Weights of a small GPT-style language model, trained from scratch on English Wikipedia: width 384, vocabulary 16384.
MLP neurons of a small language model. Each row is named by its layer, matrix (down: output weights) and neuron, and shows model dimensions 256-351. Each number is 200 + 40 x the weight over its row's rms, rounded and kept within 0 to 999.
A block is one neuron, or neurons of one layer that tend to fire together. After each block is what it responds to, as a language model described it from the Wikipedia text at the highest values.

L13.down303,220,148,213,240,207,188,156,121,202,183,217,200,229,211,234,270,201,220,152,180,173,159,229,198,235,191,200,170,296,180,234,216,212,204,247,198,222,145,200,211,259,184,299,201,170,192,267,203,165,187,237,206,167,206,229,142,199,213,205,106,201,256,216,211,169,239,104,161,211,169,196,150,154,174,183,147,282,228,176,224,281,166,182,121,190,248,197,272,150,191,133,184,186,196,213,192
L13.down356,252,249,192,209,163,205,231,200,172,190,125,185,192,235,166,218,105,317,184,139,184,192,222,238,145,204,190,130,231,158,210,200,205,266,172,160,157,141,207,241,121,202,180,243,193,177,174,163,113,233,252,194,107,221,171,161,186,167,249,148,185,166,217,127,255,192,203,164,217,160,194,214,207,182,177,179,249,127,174,132,149,181,267,228,190,157,171,237,139,191,234,162,273,167,188,255
L13.down1248,247,197,243,140,220,189,116,276,174,219,186,179,209,224,204,174,211,224,132,206,222,189,176,171,257,262,104,201,165,157,106,238,245,252,188,171,155,165,202,189,216,186,213,236,156,166,197,166,215,199,154,249,190,282,213,188,248,212,184,193,161,173,256,198,332,213,139,205,239,150,252,226,142,175,126,246,204,228,205,300,195,160,264,213,167,105,257,209,167,187,265,220,213,180,197,243
L13.down1450,134,211,192,227,250,207,204,167,198,191,183,209,213,144,235,187,244,144,216,169,223,215,255,203,175,133,192,166,208,178,155,219,175,262,254,191,164,106,148,230,216,104,235,152,228,182,160,200,240,162,179,195,235,198,222,249,229,199,207,189,232,217,139,276,244,210,162,150,200,211,209,133,194,147,113,180,242,265,246,195,282,141,197,120,219,200,277,170,232,186,227,208,161,217,199,224
Description: Indian names, place prepositions. Middle subword pieces of South Asian personal names (Kesavankutty, Mallik, Thakurdas), plus "at"/"to" after place names and table separators.

L12.down315,170,148,205,259,160,161,217,169,179,184,163,189,194,197,204,194,221,149,161,189,234,155,204,171,239,227,220,185,297,201,223,170,214,213,186,225,177,167,168,218,173,171,226,220,237,272,281,189,142,245,234,189,194,189,144,193,216,256,260,155,236,224,199,251,271,212,143,182,229,167,206,156,216,228,172,159,192,238,218,195,238,202,212,179,175,134,189,251,213,236,177,217,171,197,177,236
Description: South Asian name pieces. First letters and inner pieces of South Asian, Arabic and other non-English names and places, e.g. K in Kesavankutty, Bach in Bachchan, -K in al-Kirmani.

L13.down204,205,183,224,188,217,168,211,192,250,213,186,199,186,201,222,211,224,278,215,173,232,222,155,207,222,196,227,184,203,239,200,213,228,159,252,164,230,246,191,135,224,238,252,191,187,173,158,267,170,121,226,227,251,267,188,244,245,201,188,200,176,152,130,323,172,172,179,174,238,269,122,191,251,196,200,214,210,165,241,183,164,244,219,201,201,298,283,162,252,173,196,252,236,276,246,225
L13.down840,163,270,280,244,197,173,112,203,237,217,148,253,173,242,168,203,171,208,215,255,171,189,216,215,244,206,169,219,154,210,259,204,224,165,267,197,238,237,193,213,120,206,218,261,211,175,157,272,171,246,209,183,145,230,225,237,129,226,238,141,162,235,173,244,254,210,272,187,114,201,124,196,175,145,218,106,140,209,207,189,238,152,214,240,188,220,195,188,112,227,203,225,223,129,222,219
L13.down856,176,195,200,225,219,141,213,192,191,176,163,138,252,193,240,237,223,232,224,264,167,179,220,283,212,189,252,191,259,217,182,200,224,181,237,125,186,166,144,203,150,213,217,202,169,219,201,232,212,214,259,224,184,216,194,263,157,144,226,199,202,207,173,262,209,185,148,163,154,166,171,152,209,201,235,141,224,196,215,178,186,211,196,195,233,165,193,209,149,149,169,146,197,123,162,239
L13.down1103,249,153,294,181,229,137,208,234,187,171,120,168,234,178,155,184,277,170,270,236,170,216,221,110,220,180,119,237,202,308,142,206,241,180,261,212,207,137,135,181,216,240,155,305,206,239,221,259,162,236,172,203,256,184,218,232,119,191,161,163,199,195,195,258,199,164,147,172,233,178,196,166,182,167,205,190,173,220,218,201,212,234,128,233,307,218,151,149,188,124,206,188,211,212,209,259
Description: Proper-name opening fragments. Opening or middle subword pieces of uncommon surnames and place names, often after a first name, e.g. Col(trane), Bour(bons), Bur(wood).

L13.down15,202,169,175,269,191,228,189,251,229,145,235,207,233,217,247,137,181,207,156,209,169,231,190,131,205,316,211,229,174,217,276,211,246,172,190,252,273,272,187,247,113,174,227,241,188,160,152,183,195,182,128,105,237,229,223,186,169,177,197,162,222,187,222,207,261,187,143,236,277,267,249,249,222,279,239,283,181,143,257,211,178,211,216,192,251,189,208,208,212,125,179,230,212,205,201,219
L13.down140,130,141,128,267,139,155,210,238,274,185,292,232,149,269,237,134,148,170,129,201,137,180,193,216,245,184,177,195,166,264,195,151,278,283,231,205,277,197,218,249,223,236,163,180,136,167,184,158,188,227,181,205,225,227,235,177,168,238,198,252,209,200,174,201,250,224,141,180,155,185,112,264,239,89,180,200,162,196,241,144,223,284,149,234,172,149,170,196,178,136,130,173,175,161,169,226
L13.down661,188,155,127,254,230,200,154,221,249,193,231,156,196,232,252,184,223,147,208,231,155,197,233,215,200,213,186,190,239,138,235,169,186,222,184,132,155,226,219,245,278,165,258,183,192,173,212,204,188,261,214,198,204,204,236,178,138,211,161,207,180,140,202,336,249,216,214,217,227,188,192,128,226,176,162,146,231,268,206,321,275,159,182,149,176,227,193,169,195,171,194,256,196,239,168,209
L13.down965,144,181,163,153,171,113,267,257,255,171,227,180,303,192,287,188,239,234,115,259,144,167,227,204,233,241,171,134,260,195,207,223,245,216,217,269,170,175,233,109,185,235,204,305,194,148,222,202,179,211,188,130,205,193,119,211,199,190,207,283,236,182,236,210,249,260,196,201,210,190,176,242,124,181,194,161,206,228,165,207,173,232,243,216,215,182,192,210,199,190,151,155,203,156,185,128
Description: Table and infobox separators. Mostly the pipe or colon right after a row label in election tables and infoboxes, before a number: Turnout |, Total votes |, Height:.

L9.down101,272,214,208,136,182,181,282,210,188,187,204,262,282,170,243,234,178,191,238,197,218,199,169,179,234,207,163,157,134,249,116,267,236,150,183,230,145,144,154,207,217,247,127,142,180,179,180,152,151,240,185,190,125,107,270,224,226,195,198,211,184,157,130,121,139,144,156,201,160,213,194,273,227,262,227,276,236,150,187,200,218,237,188,140,221,239,194,218,169,173,137,222,272,280,175,165
L9.down1114,223,243,236,119,132,147,220,228,164,190,206,211,290,192,245,194,131,217,262,250,248,231,273,207,155,187,214,230,194,256,193,247,148,238,116,161,264,157,178,188,135,244,145,175,225,244,191,195,190,192,178,161,204,237,218,163,296,202,223,234,283,188,185,93,168,150,218,154,246,197,269,229,228,159,180,238,174,163,190,227,219,238,229,158,171,235,265,171,239,234,87,162,226,130,198,191
L9.down1212,221,210,247,144,165,227,138,230,179,244,189,217,196,222,254,195,208,208,233,207,217,174,203,255,203,217,177,213,197,168,174,177,175,198,199,114,161,110,236,86,136,150,217,178,221,203,211,163,210,141,265,234,195,207,280,170,213,211,128,236,150,234,261,195,215,205,124,211,223,163,241,226,222,203,165,214,251,225,226,238,198,218,260,206,198,205,279,247,145,177,201,199,257,184,183,198
L9.down1290,204,200,187,161,209,186,152,245,203,154,165,229,194,157,271,260,208,283,264,228,241,189,220,139,205,221,184,208,185,208,184,201,273,220,260,257,148,140,203,170,168,249,146,219,202,223,146,243,147,218,228,217,202,277,239,182,170,117,140,218,215,265,173,182,174,198,188,168,217,209,308,175,198,200,128,193,226,170,181,244,194,243,164,214,201,248,170,193,213,244,220,232,206,208,194,245
Description: Inside acronyms and abbreviations. Second or later letter, digit or period of an acronym, code or abbreviation following a capital, e.g. C-J-OH, E-B-U, F. in species names.

L13.down322,190,196,240,213,198,216,214,194,242,235,188,223,174,178,168,105,209,267,167,180,134,224,236,176,227,202,149,165,183,172,202,187,141,241,237,215,208,266,181,253,219,260,183,230,206,170,166,176,173,92,163,193,202,165,214,290,148,220,196,192,207,199,232,280,189,222,230,106,167,216,177,177,159,206,239,180,174,243,218,183,197,168,215,196,200,177,143,185,204,209,194,201,210,249,252,190
L13.down740,211,169,172,192,86,179,223,276,262,198,228,231,187,206,227,227,187,170,164,221,188,167,239,184,163,122,143,227,176,182,258,194,245,216,203,187,172,211,234,178,180,239,182,131,79,192,206,112,208,252,253,210,227,186,179,258,178,192,223,159,263,224,196,197,235,212,147,207,247,271,173,148,157,176,311,213,196,258,148,218,206,212,183,221,257,158,154,147,177,116,277,186,187,285,234,201
L13.down1345,240,147,130,224,163,144,196,223,231,173,187,309,218,186,171,241,86,267,119,191,154,228,161,205,125,167,184,172,198,258,202,206,186,197,220,229,156,140,203,101,250,222,241,210,181,186,216,221,183,233,216,210,234,181,222,160,162,142,286,241,177,232,149,166,226,219,234,172,176,256,162,200,201,209,226,168,172,219,233,227,170,207,172,191,170,161,186,166,216,128,237,227,215,225,194,165
L13.down1445,164,239,212,253,228,225,163,221,253,211,210,171,153,179,170,150,246,228,172,162,201,181,175,160,165,163,266,183,183,196,272,188,216,144,201,223,201,216,245,186,190,217,220,240,184,232,198,261,189,214,128,175,240,241,195,235,182,176,212,184,148,144,203,159,233,274,163,69,300,169,159,211,144,181,209,228,225,228,272,153,215,179,255,211,211,221,227,254,197,243,136,201,233,188,240,187
Description: Quantity numbers in statistics. Number tokens giving amounts such as percentages, money, counts and table cells, as in 92%, ₹80 million, 27,000 copies; also pipe separators in stat tables.

L12.down286,196,201,220,163,179,179,227,210,185,178,163,161,226,216,226,144,143,136,240,211,250,195,235,196,170,223,269,190,160,257,202,178,217,206,189,241,279,207,178,222,135,85,188,213,204,212,144,222,232,190,184,200,247,245,239,111,164,173,281,280,223,204,232,238,207,153,294,271,136,212,271,181,239,258,189,226,238,263,207,174,272,118,203,121,175,226,263,212,243,233,185,180,204,214,139,273
Description: Punctuation after numbers and clauses. Punctuation marks, mostly commas, serving as thousands separators inside numbers (₹1,000, 13,300) or following a completed clause (seats, / 1867. / perfect:).

L12.down1146,171,189,265,135,116,154,202,194,167,264,179,165,161,118,245,253,293,178,229,248,141,177,185,182,172,201,234,189,280,211,183,184,221,271,241,227,165,140,193,183,183,208,198,167,129,272,196,170,240,194,223,193,200,173,135,212,101,197,165,208,185,273,163,169,168,150,155,171,178,185,183,212,184,249,205,218,169,284,198,200,189,193,265,193,254,230,203,197,210,256,238,202,247,216,242,191
Description: Mid-phrase continuation points. Commas in lists, nouns after "the" that take "of" (the addition, the direction, the name), and mid-word pieces in dense technical prose.

L12.down1023,218,132,189,192,187,201,227,231,133,210,244,141,152,252,189,209,202,154,136,135,163,152,257,189,177,220,221,158,276,171,222,236,189,175,255,192,217,217,228,227,169,212,157,201,162,202,176,100,163,149,254,150,198,216,258,215,226,171,239,231,190,251,230,191,198,277,214,228,176,186,212,189,171,154,175,223,210,234,263,238,216,157,247,238,209,210,264,176,183,223,163,227,215,203,182,232
Description: Second token of titles and names. Second token of a song, film or album title or a person's name at the start of a list or table entry, e.g. "Love It", "Give It", "To Live".

L12.down489,262,218,194,214,144,184,220,233,220,203,122,279,182,226,194,282,172,185,222,189,185,250,202,167,178,201,244,249,150,210,210,144,190,186,196,244,138,225,237,235,155,191,107,247,159,201,195,158,221,180,247,264,230,225,226,233,186,203,217,187,234,222,236,245,167,257,114,158,218,268,154,126,208,229,248,196,191,142,216,186,209,184,204,131,171,187,218,212,209,197,275,287,228,173,161,207
Description: Numeric digit continuations. Digit pieces and words inside or right after numbers in statistics, census, election or chart tables, such as 63,6'25', 5,48'3', 78.78, 65 years.

L13.down31,182,220,200,159,260,167,225,212,193,152,157,271,254,236,210,226,187,194,241,208,213,154,171,188,219,218,174,188,164,211,230,285,205,248,261,132,130,215,193,184,166,162,156,236,195,249,229,293,169,154,223,241,203,214,177,146,113,148,254,227,260,229,236,118,277,172,155,205,194,206,220,233,214,137,206,230,163,252,237,147,167,169,159,285,243,172,202,201,170,254,215,194,253,196,196,252
L13.down477,236,303,237,138,164,186,176,243,226,232,201,225,180,149,217,186,200,257,224,220,191,199,136,215,220,212,187,133,201,243,202,150,227,180,175,234,132,113,214,189,195,248,176,239,201,143,226,310,174,213,166,236,185,155,189,213,174,174,210,118,202,243,251,186,193,210,265,162,223,262,218,161,199,196,225,211,207,198,201,120,225,224,223,213,255,190,137,187,218,187,169,237,222,214,190,223
L13.down1163,206,148,224,212,226,165,249,171,226,179,198,182,197,268,212,212,170,269,173,199,155,192,143,187,234,242,235,217,184,130,225,299,197,181,224,256,220,166,186,196,164,198,188,309,213,220,202,269,218,191,183,237,204,275,240,239,201,198,143,219,186,179,161,253,214,233,180,203,263,263,119,180,219,220,197,272,213,152,192,164,187,196,180,178,206,254,199,208,245,202,146,217,189,193,149,107
L13.down1384,126,131,211,209,190,204,231,154,203,163,180,205,209,217,215,190,188,206,231,196,222,224,158,161,214,184,186,200,173,186,206,174,234,163,173,193,230,192,200,249,175,207,220,191,200,205,177,193,224,265,166,103,245,245,142,186,176,177,170,220,222,154,281,222,181,139,232,189,210,237,266,177,201,191,197,159,239,199,256,237,291,252,142,141,245,205,199,239,217,186,208,237,217,165,195,192
Description: Mid-phrase function words. Function words (of, and, for, to) and commas inside noun phrases or lists, such as outsoles of, sensory and, value for.

L12.down27,220,168,221,248,122,203,181,233,147,141,168,222,220,128,248,214,250,243,235,154,197,177,213,140,180,193,216,93,164,200,216,218,160,191,197,189,136,157,178,308,204,190,144,145,209,258,212,123,100,215,204,170,211,162,177,270,198,296,145,176,213,184,177,217,236,240,213,183,304,232,220,194,238,211,214,224,233,195,243,204,228,232,144,122,215,174,157,192,206,197,179,253,228,239,141,161
Description: Mid-word name pieces. Fires on middle subword pieces of split words, mostly South Asian and Arabic names (Sh-uk-la, Amit-ab-h, Mud-ass-ar), plus spaces or dashes before numbers in dates and scores.

L12.down562,184,244,216,259,208,202,149,178,201,229,81,233,234,249,198,163,249,215,245,284,198,196,127,153,189,197,284,266,230,196,207,253,236,185,183,244,230,216,234,139,121,128,229,159,201,164,226,278,248,216,200,138,252,209,188,255,253,195,191,185,214,204,88,222,271,316,252,219,143,231,225,194,183,237,189,129,241,144,247,210,170,182,175,200,189,209,229,242,205,232,202,212,198,193,160,249
Description: Surname start after given name. First token or letter of a surname, or a middle initial, right after a first name in credits, cast lists, and prose: Nathan Rab(in), Jesse Full(er), Donald W.

L9.down11,135,225,265,245,156,216,200,150,295,165,232,190,188,126,232,258,198,181,223,194,181,207,142,161,232,212,149,243,219,118,174,145,239,286,194,257,253,194,178,228,147,250,214,254,266,138,205,152,196,159,176,273,154,189,211,228,185,180,229,203,183,269,298,235,274,162,149,202,257,210,178,196,214,161,243,217,197,246,225,217,208,115,240,271,185,133,199,295,113,189,244,183,174,142,160,210
L9.down737,222,142,189,164,199,260,166,158,169,142,186,133,254,231,240,230,129,243,143,156,178,160,216,278,261,244,264,187,217,135,214,252,188,169,198,203,153,199,226,161,131,277,200,205,207,182,268,258,237,273,202,196,173,270,251,165,202,140,160,262,179,249,118,260,207,231,168,234,160,153,227,240,252,219,262,194,144,298,171,177,180,198,239,204,157,150,168,272,155,198,238,155,157,196,241,164
L9.down1132,246,235,181,248,254,234,202,181,205,188,154,226,195,227,207,187,160,148,204,232,198,149,245,213,176,210,218,236,216,269,217,205,172,162,235,217,212,207,172,123,221,194,182,140,230,212,238,195,183,173,197,140,280,177,200,179,233,185,251,155,200,143,188,233,129,152,182,233,310,210,207,154,190,246,184,184,248,175,234,249,115,253,190,258,214,256,186,232,207,197,248,172,189,162,197,250
L9.down1357,151,241,252,179,163,206,263,171,254,232,197,197,170,242,219,194,161,230,162,216,216,217,160,123,137,210,151,158,208,134,217,218,220,205,201,232,157,198,162,209,153,103,224,172,214,208,269,220,141,228,172,242,189,272,226,179,203,152,241,224,192,271,206,168,264,239,205,194,153,219,262,145,124,257,271,264,230,274,199,218,225,188,157,162,231,222,156,224,265,178,208,228,234,164,184,195
Description: Relational prepositions after nouns. Prepositions and conjunctions (with, of, to, and, for) right after a noun or verb, linking it to a related party, such as relationship with, loyalty to, access to.

L9.down21,232,177,118,143,103,200,154,219,170,213,184,224,185,135,89,156,181,161,236,179,203,200,221,193,225,242,169,242,226,175,229,180,173,127,191,212,212,107,232,219,140,211,209,199,236,161,191,236,169,256,143,199,161,183,192,214,187,207,172,215,137,184,202,183,229,213,234,184,204,205,285,174,111,200,231,182,183,179,195,257,182,216,202,188,198,242,231,221,202,173,124,193,207,215,260,155
L9.down189,177,121,187,320,170,249,198,177,176,150,191,218,182,146,179,176,162,159,192,224,187,136,141,195,163,98,240,197,257,219,241,242,220,85,141,261,210,180,244,228,252,153,184,258,192,226,223,191,205,259,206,266,187,203,215,222,155,100,199,224,193,186,235,226,185,232,170,183,180,202,227,205,209,224,104,221,238,192,176,216,208,197,275,152,115,243,184,176,243,217,218,231,140,234,170,233
L9.down977,212,184,254,224,194,221,215,218,185,158,272,223,242,153,156,267,179,176,198,227,223,158,173,213,217,206,126,255,238,180,88,228,185,182,229,235,239,182,198,204,203,156,200,133,133,184,226,267,192,254,169,238,181,250,191,238,223,134,172,164,204,100,211,198,270,208,141,143,183,236,222,175,183,206,186,161,189,349,201,188,222,191,235,278,169,194,207,270,270,231,171,232,149,214,171,192
L9.down1436,204,204,185,168,229,173,201,146,282,220,213,233,136,191,194,124,191,248,205,257,180,213,147,136,174,164,178,191,151,210,207,219,282,171,251,288,197,237,220,205,175,264,194,169,120,134,224,193,135,129,248,210,242,174,202,233,217,159,166,188,196,201,232,169,255,201,228,251,198,181,209,103,201,326,152,170,261,192,246,219,138,201,185,259,259,142,248,187,264,169,119,243,168,234,229,232
Description: Mid-word proper name pieces. Fires on inner subword pieces of foreign or rare proper names split into fragments, such as Tam-mer, M-amed, S-ug-ovushan, Pull-inger, often in lists and tables.

L9.down402,205,192,184,181,210,169,217,207,219,221,163,247,163,227,199,203,181,227,232,188,222,196,82,277,263,222,209,238,199,242,191,158,211,165,182,180,226,198,234,145,220,137,264,216,164,226,204,241,176,139,275,309,219,218,199,241,162,216,172,214,191,225,203,172,189,173,145,165,238,190,178,171,215,168,183,214,153,183,100,233,219,150,256,174,230,195,237,114,243,207,245,170,136,209,238,224
L9.down473,260,181,159,153,199,273,226,160,181,211,191,202,223,251,192,171,193,115,216,189,182,172,191,157,206,169,184,251,193,156,228,249,191,110,216,193,276,207,171,173,182,223,165,240,205,301,139,206,186,169,250,175,194,142,186,189,250,154,244,203,234,217,144,216,251,200,235,158,189,135,204,152,234,173,238,248,217,235,197,186,198,152,193,227,164,193,223,140,200,144,211,205,233,240,174,119
L9.down835,179,207,157,188,185,223,222,287,151,157,194,168,210,166,228,122,249,230,213,197,120,180,127,234,160,140,194,193,217,157,187,310,210,186,234,245,257,206,132,206,235,215,181,253,226,200,171,262,195,192,222,253,177,195,191,227,189,226,160,178,166,168,213,283,282,166,207,228,209,211,235,216,246,197,248,228,249,183,228,217,142,133,168,219,225,190,262,172,185,165,248,211,251,176,160,129
L9.down1414,146,195,227,215,191,227,180,206,198,145,197,239,181,175,246,251,218,153,188,242,199,155,132,168,262,184,226,207,188,203,185,191,154,175,235,190,210,188,287,211,215,206,244,204,181,188,180,250,233,193,215,191,224,229,177,196,211,222,120,160,230,187,250,243,256,170,228,160,266,177,132,191,176,187,199,216,126,177,161,95,151,185,233,171,124,213,149,171,225,261,228,207,139,254,162,113
Description: Mid-number digit continuation. Pieces inside or just after multi-digit numbers, such as later digit chunks, decimal points, thousands commas and table pipes, mostly in statistics tables (97|.|7, 148|35, 82 |66| 65).

L13.down251,192,186,280,139,193,233,202,207,164,154,176,176,194,158,190,189,259,222,233,216,183,124,168,225,192,172,172,188,218,247,169,172,222,198,167,161,172,122,171,196,137,150,286,222,219,204,253,161,278,237,133,194,139,161,157,152,233,167,239,246,109,179,225,198,231,232,215,184,148,216,219,177,208,206,166,208,212,204,237,268,168,183,207,195,226,147,276,163,224,180,201,242,184,181,225,229
L13.down1155,213,100,191,191,227,177,140,270,228,163,189,107,167,193,229,211,130,232,171,150,209,223,318,199,220,214,210,189,215,234,249,218,192,193,157,196,221,177,196,198,285,218,224,169,165,172,236,161,203,236,199,203,186,134,162,221,232,259,227,233,142,164,202,167,213,214,161,264,200,218,211,168,220,238,168,190,217,236,178,196,205,142,227,213,247,195,213,254,212,135,119,196,255,206,222,210
L13.down1252,230,178,176,198,316,161,235,203,191,158,245,178,194,216,237,239,193,289,157,224,181,213,102,234,213,287,202,176,202,240,174,233,174,135,149,202,151,183,202,193,189,214,219,218,184,274,227,211,201,235,168,249,228,189,255,115,148,201,147,207,274,183,165,211,278,175,268,150,231,214,217,231,282,241,226,192,181,171,187,214,190,170,251,158,227,161,214,277,154,206,193,181,208,218,161,203
L13.down1383,186,208,247,219,193,228,233,196,191,216,220,213,177,208,259,186,146,177,205,227,224,173,271,218,211,228,215,141,172,209,190,232,228,177,194,197,201,168,175,198,209,177,243,199,170,195,167,182,219,239,190,282,239,190,267,237,219,241,177,226,193,239,195,191,168,161,246,211,203,285,228,194,193,200,239,237,236,192,203,233,203,202,209,156,212,207,188,244,179,115,153,222,229,187,174,195
Description: Inside titles and names. Words or word pieces partway into capitalized proper names of works, publications, brands and institutions, such as Heavy (Music Awards), Rolling (Stone), Var-iety.

L9.down352,204,207,148,230,162,212,151,184,190,217,192,222,168,180,198,184,248,232,243,201,228,187,272,221,181,204,231,130,186,272,140,152,142,224,204,198,220,140,186,195,220,194,187,161,228,118,178,214,155,160,165,256,164,212,186,219,281,276,192,190,166,239,211,190,197,220,251,204,214,223,226,150,231,214,204,174,266,155,214,129,292,264,207,224,204,182,199,189,181,222,233,185,161,255,263,277
L9.down451,225,242,211,231,197,212,183,209,246,134,216,197,146,174,190,190,234,128,264,148,223,238,206,128,210,139,215,245,230,263,179,227,219,218,253,135,197,291,217,157,151,172,209,137,158,204,264,210,145,137,158,144,308,141,229,130,215,155,198,193,187,179,223,220,171,157,198,201,242,209,238,211,213,188,201,228,197,345,217,170,209,226,179,135,213,206,254,207,222,223,252,133,124,184,276,278
L9.down645,134,234,230,252,165,237,260,163,201,158,149,255,179,269,201,224,193,147,171,230,236,193,140,123,134,106,224,305,243,202,199,183,189,195,204,241,205,154,195,204,215,121,152,221,242,178,158,165,183,199,218,257,192,248,236,199,203,248,243,206,253,269,233,281,175,188,216,243,218,213,166,207,207,228,212,182,217,330,245,171,200,170,265,171,204,203,195,215,244,192,138,222,187,150,205,230
L9.down1057,221,255,169,189,258,248,216,209,266,172,153,207,200,197,221,225,212,172,123,216,200,169,223,155,257,113,278,180,204,201,164,256,191,219,223,184,275,157,186,231,252,197,192,201,225,221,195,183,152,232,201,242,216,209,233,231,208,294,190,226,113,176,244,224,167,167,186,227,211,188,205,132,196,195,214,167,183,147,152,180,218,130,212,222,128,204,210,155,203,285,114,221,274,215,235,171
Description: Name-internal word pieces. Word pieces inside personal names, mostly the first piece of a surname after a first name, e.g. Steve L|ingenfelter, David H|idalgo, Omar Sh|ami.

L9.down213,174,230,203,199,143,191,258,187,177,161,204,177,211,221,161,144,219,207,157,170,173,223,179,187,157,197,259,189,126,224,339,185,180,153,182,123,208,191,214,172,231,240,195,192,223,235,191,268,245,197,196,189,224,226,186,203,163,158,178,185,278,199,193,205,203,248,174,134,204,244,200,151,159,186,263,251,171,226,236,255,218,139,200,260,195,222,239,190,250,229,241,223,228,191,113,172
L9.down834,235,117,326,164,134,180,157,198,233,205,205,219,173,193,186,171,183,201,222,147,196,174,184,166,103,134,190,220,218,193,175,145,232,198,166,267,167,173,129,171,194,210,154,214,254,241,203,173,178,148,242,254,163,199,231,226,214,231,308,182,243,248,277,242,242,220,172,150,115,147,256,201,149,190,230,181,150,228,197,210,167,233,199,229,197,135,252,118,206,284,174,255,159,172,147,240
L9.down1381,220,182,245,213,220,167,246,219,233,195,184,215,127,253,168,208,201,223,182,214,223,224,113,159,188,282,160,188,251,175,210,196,217,259,248,211,148,249,161,156,179,150,225,242,233,127,218,94,164,133,235,222,213,230,192,191,246,188,158,177,211,218,189,166,145,190,175,262,194,142,187,171,210,199,117,207,192,224,163,116,211,141,217,188,189,211,236,195,184,196,178,209,201,207,151,227
L9.down1480,163,131,211,164,167,149,234,155,230,236,186,196,163,262,161,219,200,170,196,257,291,218,179,182,177,200,210,238,226,202,200,182,179,227,243,161,194,254,225,177,188,172,270,178,198,199,207,218,161,135,247,169,121,183,142,204,181,168,220,179,162,163,200,195,272,220,221,272,223,217,153,190,243,142,177,158,233,220,212,115,215,184,197,217,224,232,234,194,191,252,209,229,146,182,224,211
Description: Mid-name word pieces. Second or later word pieces inside proper names, mostly Asian personal names in lists and tables, such as Y-ash, Sh-ung, K-ats-umasa.